Weights of a small transformer language model.
Architecture: RMSNorm before each block, normalized queries and keys.
Training: a variant of Adam for these matrices, 731M tokens.
MLP neurons of a small language model. Each row is named by its layer, matrix (gate and up: input weights) and neuron, and shows model dimensions 0-191. Each number is 500 + 25 x the weight over its row's rms, rounded and kept within 0 to 999. Numbers have three digits each. A neuron's up and down rows have the sign that makes its largest values positive.
Before each neuron's rows, "fires after" lists the tokens most often just before its 100 highest values on Wikipedia text that the model never trained on.

fires after: "1", "–", " $", "2", "4", "3"
L11.gate434:455488512518534496527543429499478483507486503476521478463525455497507527526516518492483468500546494491522507530479529527484494535500521486511455463470510509508506501481517489533485472464487508484518449513547519521513495472509511537448506530518478497518477480522538469482433509534497512498527484508535468502517510463541483517508516487476503499493485529538488470469518497546498524473466470502482500507485424542506508475521536511482506478536495485482495504455488480504520503475470497518503527512473504508490486516497463504511541575486502514481475484496466559518538462503513509506
L11.up434:506483514510472494507518484484487519526481454545522504502528508518482501506476516461462490524506490541476509476526520473515431487461460524471513528462484481480497529524548481531509480481524537493526508470484503532465489516491530508511491515497490490493471480488490420497518481530459480503514500553477441475548530505480480472496478513492487514513479503488442474471539471499511482488476509476504491517473471512547507516446481571512469499514496501496465496507530450497481497491518483474498524477452509532475510489541456511487502501506510527487489509524481461516478536521527508457

fires after: " ", " on", " On", " |", "On", " –"
L11.gate201:445492536520498513517540523492504500521470506492524530489486511503537514490475505488548452510485486453536480512464488473528515477460418497494452526524497499500491481469540486464485500514511509463485519512484530503513499463520475476469500485494457553520517484513502499521500505523496544464485467487497482494494500516516466489481493514464477517522468472504517515522517501579516449485512507484520470545508494485483470474533476527501458483515532529502478519490477528515483488487511524512474464504535508485493453527475528509487502451547478514499522464548526481458498511478542521489
L11.up201:490483529489520506542491517493479523490462528515466515462518517498509487505494506540550556458516496501491483522462552535522495509499522507511467510511552492498469429491529485554510502492538533483547553494451531535543511523492499503481491478528491522481504524538517496525489527505469515498548474515501483460519510541537472491504515523548461521543453483489524485483529501485497516474505497465533552514466481523502517504476518484502499486506528507496450531507550518528488506491463514500485494525502483463506477513477507435501509486525526526481488485512516533480490490508504513473

fires after: " ", " on", "1", " On", " the"
L10.gate136:472487507495512508475520445488525500488438547503569467489467535451504524527538499473508487531508510482504532491467492525502482511528470520497456497532520512492512527499543494499509504496501513462512505508548461468511425509510481462470504470513493498500525476518481525503473515495533477479541526522475480491519508485478460497473508519446505533507487503503512540577540566510477474508504511481520501541522486473550484492501513520481519498477479499528492523509490497523470495483472516487502483505515505497478500503473540473483560525523500477515492484506525480454473524520527495466
L10.up136:501507508529519498492518454438519525473513491508522485493517533505515439503493506491491546519462497506492483543503498538496494515498484523475503474541525494528479483501521537473504555499487498507517552485468467530477427513508517485503474442494516521468519520475481452523533528508469520450508486483454564483481525505474489468544485506518509487495492471479502453517488530502491503475491548528532492533519548491455501490495479493514420525534480485511478502523509479509461513532541517511497499494511502480482494506510505531518538471502530518524484492497507520481525523479487492530

fires after: " ", "1", "2", "3", "6", "4"
L11.gate97:520556497498469483477501461509495476471478495459499559517499504495511500512452498454508475516478553500502493459478547482524484494507520492492494554475445472539498510491521486477491504472501490497505493477493471524505476503509528475498466466496510474484534499496501508480526522527497549472508465500498495467500529467507504455492467480510509533525473526532486485512493443545542503511513498517503452516496445531498499519536507491485512486492549462523493544512507464521456533490515498508474493537488464513493550492526503488488515526488520517505552444567519469498519517482525459499
L11.up97:495524503521476515469519499510529513539489511546538495476488492518473481503508495483506492483450456517517451434484467489476471468461490533504480492528493497456531482460509520487452502492489538505490521508534470483551495487503475501474525477468476483473482511531482519498503515512475518491543476475514539494473471483483516516508516465480455508444509527533492540506537486498508494524545530498473495461503501492460505506537494541488487519556528461512531538497509521491507549511434513528521487515515479496514560513490504511501536507491528446528535490505471516496476524496524491509

fires after: "9", "0", "1", "2", "8", "7"
L2.gate622:477569491467530470505486456505498482513505518534495519489527536492498501505473496496480513474525451486544501566501492528510540540497485546447485467516512512485500464491519503503502533505518484470512503508467512487498534491516484508517497477452534453475543501483508512466531536500526477534577497501499523488472525467508475486496484505481547523531505502521503496483493534511501499487513539499479499515498468490509553471506515569472457534501507493477511482505511474488500531511527505568503503472482483496527512546509516475565474518494519476487467500498507503459518512527510462474
L2.up622:518506451505457496513514488487478485560482491475494534503479504520508501502463494483501509504522493468509521497518470512486484560484530465463548505489525510494474502486531494443488464540490540522488481488487488476529525484483518487524540478467529519493510499539502473493445509499490506524466518507520519461504508506496495510440526504496491488561505499468486500503501520472502484464537496489497555517504541508483552492507496455539526506518507484536501533525453511524489500505447501522541510503483493486448519487483484530507492456499495512525508418489454502474518442493478488533

fires after: "3", "2", "4", "5", "1", "0"
L7.gate335:493553497466527467509555504509480511450501527499515506493522494466501517485491504483541498527508506534512485484492468475477487496503495440499493485485512483495536443462497507487499455499511477490533456523489474485496521507516528543549486441504523498468503487500526478460463498489511491500502494529502502535558487485511484464494477533456472459520474510459521473544467523534473510530501514520475507512505480511509488493505459506499512452494511514524502542490460497494519565481512503457482445502471513485450499471461509518460466530496505532469547493521502513517531541521489493484
L7.up335:494511506506477515500517505500450500496470502503510503510497507509453484520446502457535492539471478502493551507486528477469506484497495476518528531526484502496499508476540489531521506483532463477491492512476478538515462496451480527496532453509527488484513512475487472494479510506533525544481470540561510491537508466512474516487545508513483473477490526513499491488512531553565489528497495516505469499517505488508498507560504528464517557442496449527520531506532486493518472524521509491508443484546500447490564503517478506492506498490515526453483502488464520499515522496491523468

fires after: "1", " ", "9", "0", "–"
L11.gate416:536492477512544494485504504498507497514472500517471501500493493505512513494474478475470504501499546490496451528502538518493500501472513485521515464485513505527505465512505486468511504482505481513533534500450574552501431518430475544482512483527499521434477501499482541531493485516484486525502502520530499481479476473477524499524497495497471470465506506483487515475512528494448501544496516505482505466490494505484472477500519471520490503462523481494532524522533528510508512446492457554518525546477493512568503507475473516468485502530561478483507483512474490523526483477559503485
L11.up416:500492484494481508493473492489486509494532550555513498488546488512496508434491523508546462493486452497517511482493481465525466523501488532486497514532479464497465467541517542498516478535501442473498521532478509512509534532440472508498498522498493506508504496468480465509534510490474500467532512496482458531497501509513470515496509479516444457523433467525498533489495534505542498514455502456491515538504493483454491508489491525480468533504507528534513468514502544532544472492519475494507484530494497521484505447462488534458461523498507536459505502515519497491523508479480490501

fires after: " ", "-"
L12.gate390:432485519499524535491513493544434536476495548498487513482489520506500527511535473549548483509511466448514478509485524478483509529513497551502549487479446544503482494491522466540484486490478483520457532476487520500463434519507510462513522465536483489488502489482516491484518540499475524471508495473477470520548501502490490471478487486467455489498493514523532480467492546499496504527486484479468525461501479492491527478480460496518497471525524538532477534520490495526491490515506543503521429490523496492523505466506530499494454516542505481487496481522502500507515498492516492505
L12.up390:465499482534570504551503505497509517494503477492525478504462509482465520511477523503536505475525480512524512578551524550505535501535511519477536496492506480486494482508477494505502467523498446509511553500434531515512464515485499488520506457456499511488525538457531489572514522483507520481509493534470499520515520486472516482496504513499494497526482515520477487474521493457537491500528517512501543475457531485473463515495527457515488481503515525526537472496519488516491466518494493485457487523508506454491434495514509514497496505574523491491507522508484476498513487484523479491

fires after: "\n", "History", " life"
L3.gate527:474519486504487507474562483502463507524498481521488459509473518482536500515513488504519469495520533506516487502518511538526510541495527429516493515504500485493518504518465455501475523489514508488538513496489497491492499549480499532513544547540440499531461469515493485491485537527482525490509480543495492566466494472486516453539476542489534503486458542498546523480478482487427513504526472473521544555474545521489512494461529462516493488490493471520502502530487497491489495498477468508548511523548508502496512469510512522498514488496477516499496482538504524498515527516513524533
L3.up527:518500526509489489452502484487486504448499461455498490516527537464516525500482538490481530437481513495508466503522517527516481499523507528480500508467513503490512491488487500461487499531511494497513491524540454462484494465488494465530491536505496490530495559481495506525478483481579522516503484492484476506480483546491479505474483542492520462500476541509475564475509506515505496510509538540513502475475496485481520465500489486511524495516503509444492507582512451536468497501467538540504490500496508532495451476538502513482518517569501486521505492497474452493461503474508510507

fires after: "1", " ", "9", "0", "–"
L12.gate660:545534471528479459459495479482485494496545489519481501454495509496524465448439506514492515497518471523487515514561494536491494495478484469479530447489506527509504450512489503462524510499502484494526531503489490499519489433480496508498478507489473480457472509481485517529491522503516475488490534495501512488517519521476523566514479529521459502490484526543498564522532540527514544497502529527502495455473506503525473512473485514499506533513481512532542463467521494523516479487492517546537483546468504491528499488483504484478525471522521534472536496525522472551537511489499487492
L12.up660:521470511501431511528494477515511487507478510498503493519495475527456500488503551489485470511521535525527489477477570509518451484435483588521517518520507501491485522492491512511501511438524529485510522526488519490524498498494494521485507495480506513561538511440528510542540490489488482489520475499475507463517505499459473488519490517516536503495491444484525524454492521478466521516508456492508490487530480481449467520495473499507463494494501464532497518530479485526518513489532481503461499498483507544518507495485486520499476529485563487453470511521482534503483516502499523524

fires after: "0", "2", "4", "5", "6", "8"
L2.gate470:498503493505514460487481464531510489533497485539494479480508511492466476466536533499504465515488520537540503475479512479544484486528448498503522506505485492479463498465463479523483513478515499512523513557450488459488538535543516537510532497545471505529457511454485527502520481483467502495498491462447484525487499533493511472502508471480492529516485460505468484519480512496490544489486525458553538504484517508506469524499515509508491540474498525459507486518485485500511495495512497473507522482467500562494564507515543474477505497515445514475483504488556485453524520460518520485
L2.up470:465502495465504528488511488510513492489501520494521501507527503453515485470507489470498493487479485523514481472528462491483508516536475456502518496540501474523489494451493525498496534506499504509519498524529521475519512559503492496508491516488473484478482545472448471501503514496479459496467559512536529452496531493504513498487475488455476497523512464477518542518515478498520467468479508485495504489514510490518490494522496487493530483512546553523440445472506491488462474495549508476525545495550453549509549474498477445477516504515476506452479444489530497537485532472494504541

fires after: "2", "–", " No", "9", "5"
L2.gate746:469486505495552494535506464514484489539464495441551482485512495492509480479469509498497490518525503520561477517487507466508498539520496467512479522492489514493496509460436493466489500484520464468447470511481531497503516512540508512461508472539510527540505496469517496493588505470508534483540518529510509495491481494544479553509500515463555497502491469529492477507498519483480551513494505546508485490458513430522493497497514520500529522478464537503469490455505512530511526495535507503490514519504519529489496507474523485497486499507506505487494504543485514514471531516544512545
L2.up746:524461483506481485504454484490486466501444498488514523549501492467485510512481497463516494519510497519488542549524514463485481521450465527469503529526461500511474483505517450518469510516503487508476494523506525509422482517509457508523529536500486526506530485500480501441522466536505518527504507509506550505527487505488457504465467551510488528511461492455515499501485488497509486493512491489486502514510473522484539469531474460527517565541504539517524512499515485519455521465506491443502493453532481496473539483512483507508479531506503502505472482488465509455510498476518531526

fires after: "\n", "History"
L3.gate309:469521568521513488502529516486465537483529489536487529514525546506524516528446470471501499495540492538504532482491493515490488482524498465478481494469502492516471502465532497550518541521492515459500504473528513487494507541474503507514520530484483505503516521486459469476509514517523525501502479575510490509493508532472511482451470493464543523513475520469474532510498482557466524481524515478551500522461499500514470492492485493483526534469492481512479471535512542527463502515456503502449524504465506543481506498511519495502470477520496508501500478524537554513522506508540515446
L3.up309:518519482511475504476518562498480451503505453500463520512508473461501497503488536484494521461525502522512493505516527478529476496500541483485486500465527454499554491500482541531506515503499477510489510445502516502500513503483517531502555499501551508488457525495501471528489472511510489537537519548469473495495430513524558502459478506520520510509462500544543544488527507488545499535500505543501514530526530469488510524501524496513502506449549507494500476494499528522518471503536480480509507521550492537521478490502510530525481503522489491505519511451518534471510453485533468481

fires after: " ", "1", " |", "2", "4"
L11.gate577:487511535496536467522545471433454462485454475507514490535527512491506539510507509497508436542493505494515529453465526471504507489508500513471488501502506466480471498486491481470502480514505449544481508476498454539513453504517560560517501435530494468507475505493529497486539511517474519460514502497464481479516504466510466451479501490491476480512516512521467478531488496519533504515517502486520514502495504487505501474505519533496521504538541465495531557522502496499496503535468521498484437508546501495512518528481500562480519497500488482481510516534481489495530498520499517514
L11.up577:494495526491522461512516487493509481496490455484515523456539500494502460471523522497478498494475519498471537517509519496479490483481469457469431538488509512507496511500483511471475453481516531484479493467491519495542486455508462478503518501456489517482483501513490490485528522501489484497493504540528527539522502488548467528500497494462506470507503499514561556507478476514462504508470511503465509492495533490495510496532528539452468452523527496447516539521491532490485479433459562510512531512529468501495465501494501518495466525477518481487489483484531495478533440456514500476

fires after: "\n", "8"
L12.gate393:502542523486505509497533505501474528503465490490483474496513559507517510501468505500510515561558510505539515489522471505525495502507520477485450479493545458480476546496498534487480506491512489473516473526488478503540504498474459516526547489532504504518541502505484528492491474517524545472544467487475467492520487495494532492488462542521491534493516526535478517535499527567459487505468501512534516559478508510516519480471501511506499540486513481547486507540479532534560539470490489500495528485482518489502488506499518536538537461487501521512499471541527488470524519500505523452
L12.up393:494506464518489509490513517483505495497504479496486499542510529464480527503510552511492499481529546487551483445502488532530510529496515484463481494482479449491526526488504507524455527508499524497490479519488503474500466472492473490479525494476489489514453492523491491557509478486517500486519543507498539466486475515493468485501487477469507485480471539498492471520466520499528529479526476522508516519514509563602504461526475460539529473478539472474481517496507506470480525488485512491504542520493451472529565503541525521533517516521453494492512509534480530479502500528520488520